python train.py --n_layer=23 --n_kv_head=5 --head_dim=64 --bias="none" --init_std_qkv=0.0261 --init_std_o=0.0 --lr=0.00206 --final_lr_fraction=0.0 --batch_tokens=[65536, 131072, 262144, 524288]
MLP neurons of a small language model. Each row is named by its layer, matrix (gate and up: input weights; down: output weights) and neuron, and shows model dimensions 80-271. Each number is 128 + 24 x the weight over its row's rms, rounded and kept within 0 to 255. Numbers have three digits each. A neuron's up and down rows have the sign that makes its largest values positive.
After each neuron's rows, "fires before" lists the tokens most often just after its 100 highest values on Wikipedia text that the model never trained on; "fires after" lists the tokens most often just before its 100 highest values on Wikipedia text that the model never trained on.

L17.gate162:128130167160149136111125101139120088114122171156107125122097118161103096130134140150112123171100120146123125162105112131163135105127104136134111100124102135161112149096131124104140120132135119125064131106138154110125140128112149113144108142144133136099152141135137116124097125133128108167131138137104151159117172100128138120099120136162139097099167128127128126128123137162101108147104156167150175146108137161099156117157097113075122109099126140143160126127187163160157141199136075122094154133123162146134156148094143102153117168181171123139141112148086121181132083144141108110
L17.up162:143146147132131178134124138153135081125117115081075099143109112120143145144138142159162138127114121126146160126100098108105112131122072129108147092127068175116136118099151136144162177112118120141136156119148158111110115109090139133117122136119109126133089138119128119129114082114117112110129090123074112098116132143137158153162122120113133074093136130144119135159116119088096130092115137158135083088087161089156122133135103126115149116141120161170153157137153191127143114147142117132154117118135088168165137153122145168165128145166140156085109125107122132125167147138178117160
L17.down162:115140180124125157102114109123123158142108159123140133153106108150129122126154143134115132132133100102089132157105108092062155120150110106112127136110121136159103110136148132091145142086170139090090136136131133160108117171132121129083124140110110110137143108115100144140150117151142147144101159144086086104122169127106144127152126160127101154115163088139127139142134144151125133170160099143135133167120109142111163160134140130120143138134098120168163079084088155103149132144139114095127151151150153125160140121127097159116123173168122143125141179111112139121135087151147139141
fires before: "|", "|---|---|---|", "|---|---|---|---|---|", "|---|---|---|---|", "\n"
fires after: " |", "\n"

L18.gate323:080161137106166110115150119152160126077128139149124105081115083123079125146096141140094108091085164169126139115124104141109129115109140055128123149141118106133145175138106175105125111103100107137105103112137143156150144120134132141103120124138145106191140174155120110109142143112100135106164148156099164155104118130127114121105143158135095077114134130090165117145140120106128169157168130140120112081103138136123116166122151134115119112125111126164084144138090146159113099116134145121140094111121116096131099112124111131107132059118122131119115096120116176120124092112109131116
L18.up323:168158128122128107079139142114140092120110080092118173082142141112135148119142125116135132108138086154138104095193125118122126095123148097119110158105158081114151132183120191153142114115155123101175103103137116155155137091154139133130119118150099110120136120094087120154144144125115111106198154117120149084106127157124154119116140170132111144150131154119139130137097152087159123083140129121141155127142152141172124128107131125111168158135126131121125115157122139141122155138129123134099164125145140094137141142139156105103127089124126124118128085149132139138141146114111141096
L18.down323:113147147101120139143133077138134111114136132098157145125137092166177117117101154080117121131093163111115102126169092133101134127148131111102104121136131122135176131098149171129125165122114124129147108153151175146152106133127142102120107120160151143144083126134138149124172166146079122101136103126100149120102116179093145128110153144127118144099167171118178138100113087150142137129110129091131100071111134188150094155121186198128145120124120126101194093146123097134129086142126133146111133140183119134113090120116111131147111125118165110145110151188119160160151129119117131153
fires before: "9", "6", "2", "8", "1"
fires after: ":", ",", "′", "8", "°"

L20.gate630:087077091137132140101168130100109121118117090122137112162145088165145123123125098107113140130116127155058111107120112120111143126111124141128171140120127122119144175144101125109180138084101129125101123146145118141125115131121076106143134081174112134150092091084089094087158124104106158111119136156129158114131150097136130109113104148097162115103095085129142156150163140140136101140125162114100116095138135157128099123123162109131130092143127130148133120099135116136076166134122109147149150118179166121098117119140148122162142139169093141116091143075108137108113139142118094128
L20.up630:152148148175126091090131093131115088121102144094134167158135078152130111136141128140142134177132096096100107111191144098111122120162138099145138125115133123103143098180121113088117091156101111154138106110130127163130127118162119138153133099166143162129097106156128094118142138134126144154157088132133078096111116133117119122142084187136116156124125097124140105141112164121085131128107150100146087102174148134141120143117128161105152153102132142111151175112102136116145118172116136148119115161174137086082095121124109109132123145119151103100129154120121070158106143155132142133
L20.down630:122110127102101151128130139133153146152158137143110125094114110097180152131143116136124150124141112126153127111119140132131147126091135098051096163118087116131170101146148147174171175135121148076156156137144129128139122148136138114089138126089125115142142168109074105115153138129124105139143104107131115158084140157161087107144118148135131102118129115128113118113119136106108168128137159144137130124100164170132160162066115121138106133154127114116130102100113093122149095067146121084140092132124118101133110088102128154162112094112120139102125173098114143194196147138133096170
fires before: "6", "0", "9", "2", "8", "7"
fires after: " ", "1", ",", "2", "6", " ("

L6.gate730:111079149091165171154127098123130085168123127078094134098102136191143152134122117135105119159151103138151113129155128102076151153132122146092138141144175113144151109112111139135146148115102112110112119100111120098127113172150123108156093106145157137130160161116118097095121130130108067144122126088127136109116132082130110118135143158169129097118118167130158128113158143107066128089159155131128154159096151141144111118152109135119109142142115106111109134183096148131096118146126106145119101150111091133140113142109116117143144105058117149131131120128107147133112151134170169104
L6.up730:097112104123151081143110124118132110106141116126108115072136162108123110092107100175132136084116099162159143124131124111136117104108115121135161122104181124142124160114100170154132170125139121098135054118081112155108137152137142144118091132077168142132138194146078141115145140135103088128121109130115105097096144125140140145142175155124116126107109134128146139128117153114114092126089110124127118093079124119149132106100126150173121140098132106105119110100121158135080131139126145119113093138190137092102121139118117154117170129111110142092098071123125139115143110124150123162
L6.down730:099116100102152082133134112161119153119117112118130131055109114145143093109145126172139124132111113157138126109120126156110089108128110094122128155138169156129115132141105161152129154083092136129103107110105152167103119139132140162166122111148173095121098118147136090108135126114139108121113136093140124097112150132156128115143141187116089105148152109107121116142129120121130067091135155150119141115104152142145159092115194124146142121131168153116124121118132104123096143168152165140106125145172132133108129116117114113119169130134138125108120076094119158139133116097124121112
fires before: "9", "3", "8", "6", "4", "7"
fires after: "7", ",", "9", "8", "2", "5"

L13.gate435:098123115096155108115152105147118134150134147121136127135103119153155179123107143161122161153155161119077135124172155101131163139136106121130115138098135116155133117142136147141099123127132158132155168116117126121123116111120160144110088173135117122106138128126101154110132101124103145079101139184124119166107133085151144158124096146103175158180141136123164133162127116113177172124132127110127136163112148091138116128133155158190118137126121148115078163099128112128124126152127114151155155062135121144139106119138131160147101185172126132086121152147155164123164115104117144143
L13.up435:103126122085094178108107108135113166100126127152150115129110131120128162100170127159158132124124126128114124144137108136108158094151163092107120104065137130112121137109118094111069128112127134119125153111141132067091093138109101106130155104108120132157151130073119152140094113192132132147127180139146102166181109135092151138127092159134166106158132122103122123171141130118087121129103152125122123101098169132144151106104139121141104149082140108146120127156129144134142086131117166179124122148103112100154139167164100132165138067170147127095106172135116132138147128158117127145
L13.down435:120176108096085130134097110114098103120120141158113109156154167122144134097116089118146117150125129145102166157152110146122178127152178114159117142152144151170141133121139135162106170121146134117141187128087129122116124139129136154089131115093149136117146110128148130127113138142135103176114137111127078169140078130136130136128150132142108138113118115097148146109143162101127155110101106143168155123132112135103133142110163114153135166075104071124207090106145122138151121093137114184130130141092114152130141149149128122134125095140096146143139133108097167144135135109154136119
fires before: " ", ",", "."
fires after: "6", "3", "2", "9", "5", "0"

L6.gate720:131140157135120127158074097116109118155146133114137112119126106143163136121100119132101151145136151138127126114125075144140129092120136118115124109109154109125162090088181112155104118112080122163131161115134114097111119123150157090157130115121142169160136079082097114106144112128120154092092153136096119109119139137130168134141091122158182151128126128150121115152137159150095150131097155148135163145093147136108166169090165095144157171107075137163134132126133136159117110094147171130106158118122096132145107135172124139156120112157099105126096130185124156151157152092159119130
L6.up720:122148153113145143092068112091154132143135123095129113096106100134147203179176134168164089138129136128127090135131148152151141105137132088139135153151100135088118111128139110110144119125136147126104174140093122115102092146150107120143154100136136151154117157110117123116103132124141138135119097141126126134142079166087125147129131125147143132139113148137129157145121101178148132108145150161114140158146138114147138113137128127120125090092098108149145143096110154160109141099145110111125099165091147109145152105143126130112124138157122115125065174095117128121208124116108077125
L6.down720:120118127115101178075113082114161108137116102159124113093127097115132182175140152148180109139123125109127099134168110143156146102132139115112123143155140134125104158125146123107124105107181147152136153167099151130106111142148079147136135117113146108141134148137129109104115099129102145093125120144120141166154134160097132148123121153182137118123101130153116178166129083166130135108172115135116125137101112138173139103164111129113123107135119139122123143118107173119142146106151089132130116187111172139113148095144149113094128154127086099114109122082156144105136124121114123126
fires before: " ", ".", " |", ","
fires after: "0", "9", "6", "3", "4"

L14.gate605:137178143159106113139100145123113144131107162101117141141163074081097110136101159105154152173111077141127112119124147124177126115143145126088109124145162152151146123122123166127117145138124164147134111143176126073123135140096110088138116190110143128157128145125099095146159126113128145116148136144132114124087139160130114134096104162127099121144173122114144122131120151142110102143142141144153125099137147129114141146132080171115118139100136188133127086119114112115103117139158097128084134114112127146124153156125130133143111113126152109084157126153102124143133110098120143159
L14.up605:118146140175154128159155116086148125118111134145109139137095108104137112138117134151110142165084116109171098103136106129132120152124123130139140140127172148138125121121160156115171162122098176131087113118145137061139180147167155098123161116110099122149179131115140153099162081099080140137155131136126133103096188131148181121153116188155146114163112109124114142118091124180136109151120101160132094139140095151102118127140112137162161122143146119157101117142113120138135167095176118113118146098165147080134122082145138150153151069163127138112114142165144152156094095111084116139
L14.down605:128142159144148108137126135125176150164147153129096099090080083114129098136071125148124172121125135131181131113151119168124107112174110096116151137109107169110093108151160146135098127079152160112155087088153181084111127104155117151126126119117106118125143140120140155123181093122114132134116114121150114147127115134109117094153124166139186112115144125099127173147086145143152145151154119130103102137170111138114153118122114112120140162158134151101194119129141115096113160108130157120142144146177191098128126168117146127084128173132136130071108160122143150106134144108096124149
fires before: ":", "0", "2", "4", "5", "3"
fires after: " ", "3", "4", "5", " |"

L17.gate445:135111152116167105151123155129144123107099134171134107150135113111144160148046141145133143101139138088147119146089108108130116104092156115133150128151145126114129089138167143173138111116126108132151162172127136086176111140127150144134137122156119134132136131100130141090083102120069123093103100126168089134141140146202106127116119178132146194168123159139140113132164086165170131152084137169121147130121137122122124103109128123168117141107119135089123186104134115115130129144107141110120099096112108134123144127129147104088126096161138121116106120135110154104141096164126108095
L17.up445:110160164133108103101087140106127150139162114106121149191140120132125094131123137107102133110119104119127115116138117117146140094087121135093157138134136113120104135137142141157126123113166160140138131113081151105118139154167119109122108125068101158155147148117129121101111156111106139134086127123110118107157148150116140142108096191106135123131138111137163154125121092189131135148137116111166145131139112117161116157130146144157119144126160131128144149123121092154186123159151143101122124095099130138094143162144139144151120108125134098116125130124101124147136085123170110128
L17.down445:155109119152150145126102123149122139154108132143123098154136146115129136153131144118137109143134094151147138138128136125093163130176183093133078171150114098088136154110085145127138129103159133133189105063142125113129115151147177180119163153103116119107158122114135099148127143111173113137132165104134128140149134150140147196172133091112142148136138092098106186125136106193186117129120134133175163140107189146139122084120124113140111155130153122119178137128145139131158161115147124172152151128142143134101065159119132153152137129149167127112101129107119141127154147145090126153
fires before: ".", "',", "'", "°", "′", "3"
fires after: "4", "6", "3", "5", "8"

L12.gate338:103160125156121140132103125156174137121106148143134162115114115136109087140135113107167151148098117132132126122130136136114138135180104145134145150122107140120141109168139096143123159120142140114087100129151128063141125111094127125138133137127162150102107161120149147116122107114173144124159121181152103110118155115070110099111111142144162104131110095090150103128096162126110119134129110155132119142102142108098162159129113142148124120170131098109091141115133150142122137181119123115115116156107149082145070083155139137133110148170157135154124137098139145148117112137106103108
L12.up338:115171142095086157145106181128129120105126120130062136093143142125160147104106140143071154099120111120176092140144108138102132110143088121183120127107150103149112123138096109128160121138147102054114103121170121118131166138105119152117118125119155167110113091143087140073120118134117153118117109120111119171162073118133118156138119147152146146121142086139107168110127109141117078127154138141135115137179118139117164172139106142106176095083139132126119141135105144134108151111184102118126172150132109158164156073137130128139156135109133164107136149112165137118125168138117136128
L12.down338:138132158158116153132103090108150109142115124172163088107128128142102117113145121123144125122088138124114123113127100126147105103145107093111130103140122134126157103066143186135150142135131154143097127127143156112144158142139162137123118133132107149129173133120132078138130126119154172114163124142057126164153118106133147141102125108145143100122160135131097159137124127117089137157171168172161153168105146125085136137084131149141111131102095168181088143143121128119127146135122076134168110099124121093157109134138133142147121147157165100124137165115060126133149108201165127157
fires before: "|", "|---|---|---|", " ", "|---|---|---|---|"
fires after: " |", "\n", " IS"

L14.gate131:157119139120120115112105135134126109130109129139108112115113125116137122130112146107168134114139138135153119104148068056165166123116155155094129133146162122114116107128133154169112101137098125152132093139132122120141152131137127103109132136155125164120152165124101081152101148118070140132092139097163131100132159175108104103069143146092132086158164102149147128105149125130142150153116156157152125092127162133121090156098147136116147181138105143174094114124156161098122112129076141119127161143110117123158147144115151087110100118149134153122153157116136136120135100104145148139
L14.up131:136093135126138131144115118144124127107152126167160145128108152148137128071118134141105111136122139127139164149111114128107085161114101117122148132118154125116116121129154149114111131100106120143125088121159099117138108157140134143094164114129180165139090125130111107125118193125111170124100138137094129090104172086133189095102139147144141128109147176086080162187144144148154145114090100150139102158150094147173117123149168158121080143126109142095134137114098112113095138174102135142145167143156131128137113179128179157113123126081147126093115132128123111112128111114101145120
L14.down131:146151153137086117127103138116144097123107136123130140108143078174147130158113144120143124159119132147117118154145123108143102125127162158095150148168101126062137111117151202143124065096121114122136044147125142121119079127101113116165137126124132122116118127127127107107147126152094116124086152103113111125082139171118149152098105123132128131133159123142145134125116114120113153137128133165129129146148143127171088137118126129120122184140131126127226119100140096103114126165148173116112122108122159075111100158138145117127076150135166107126085092130111112101131123104086162145
fires before: "',", "'", "8", "9"
fires after: " ", "7", "5", "6", "4", "3"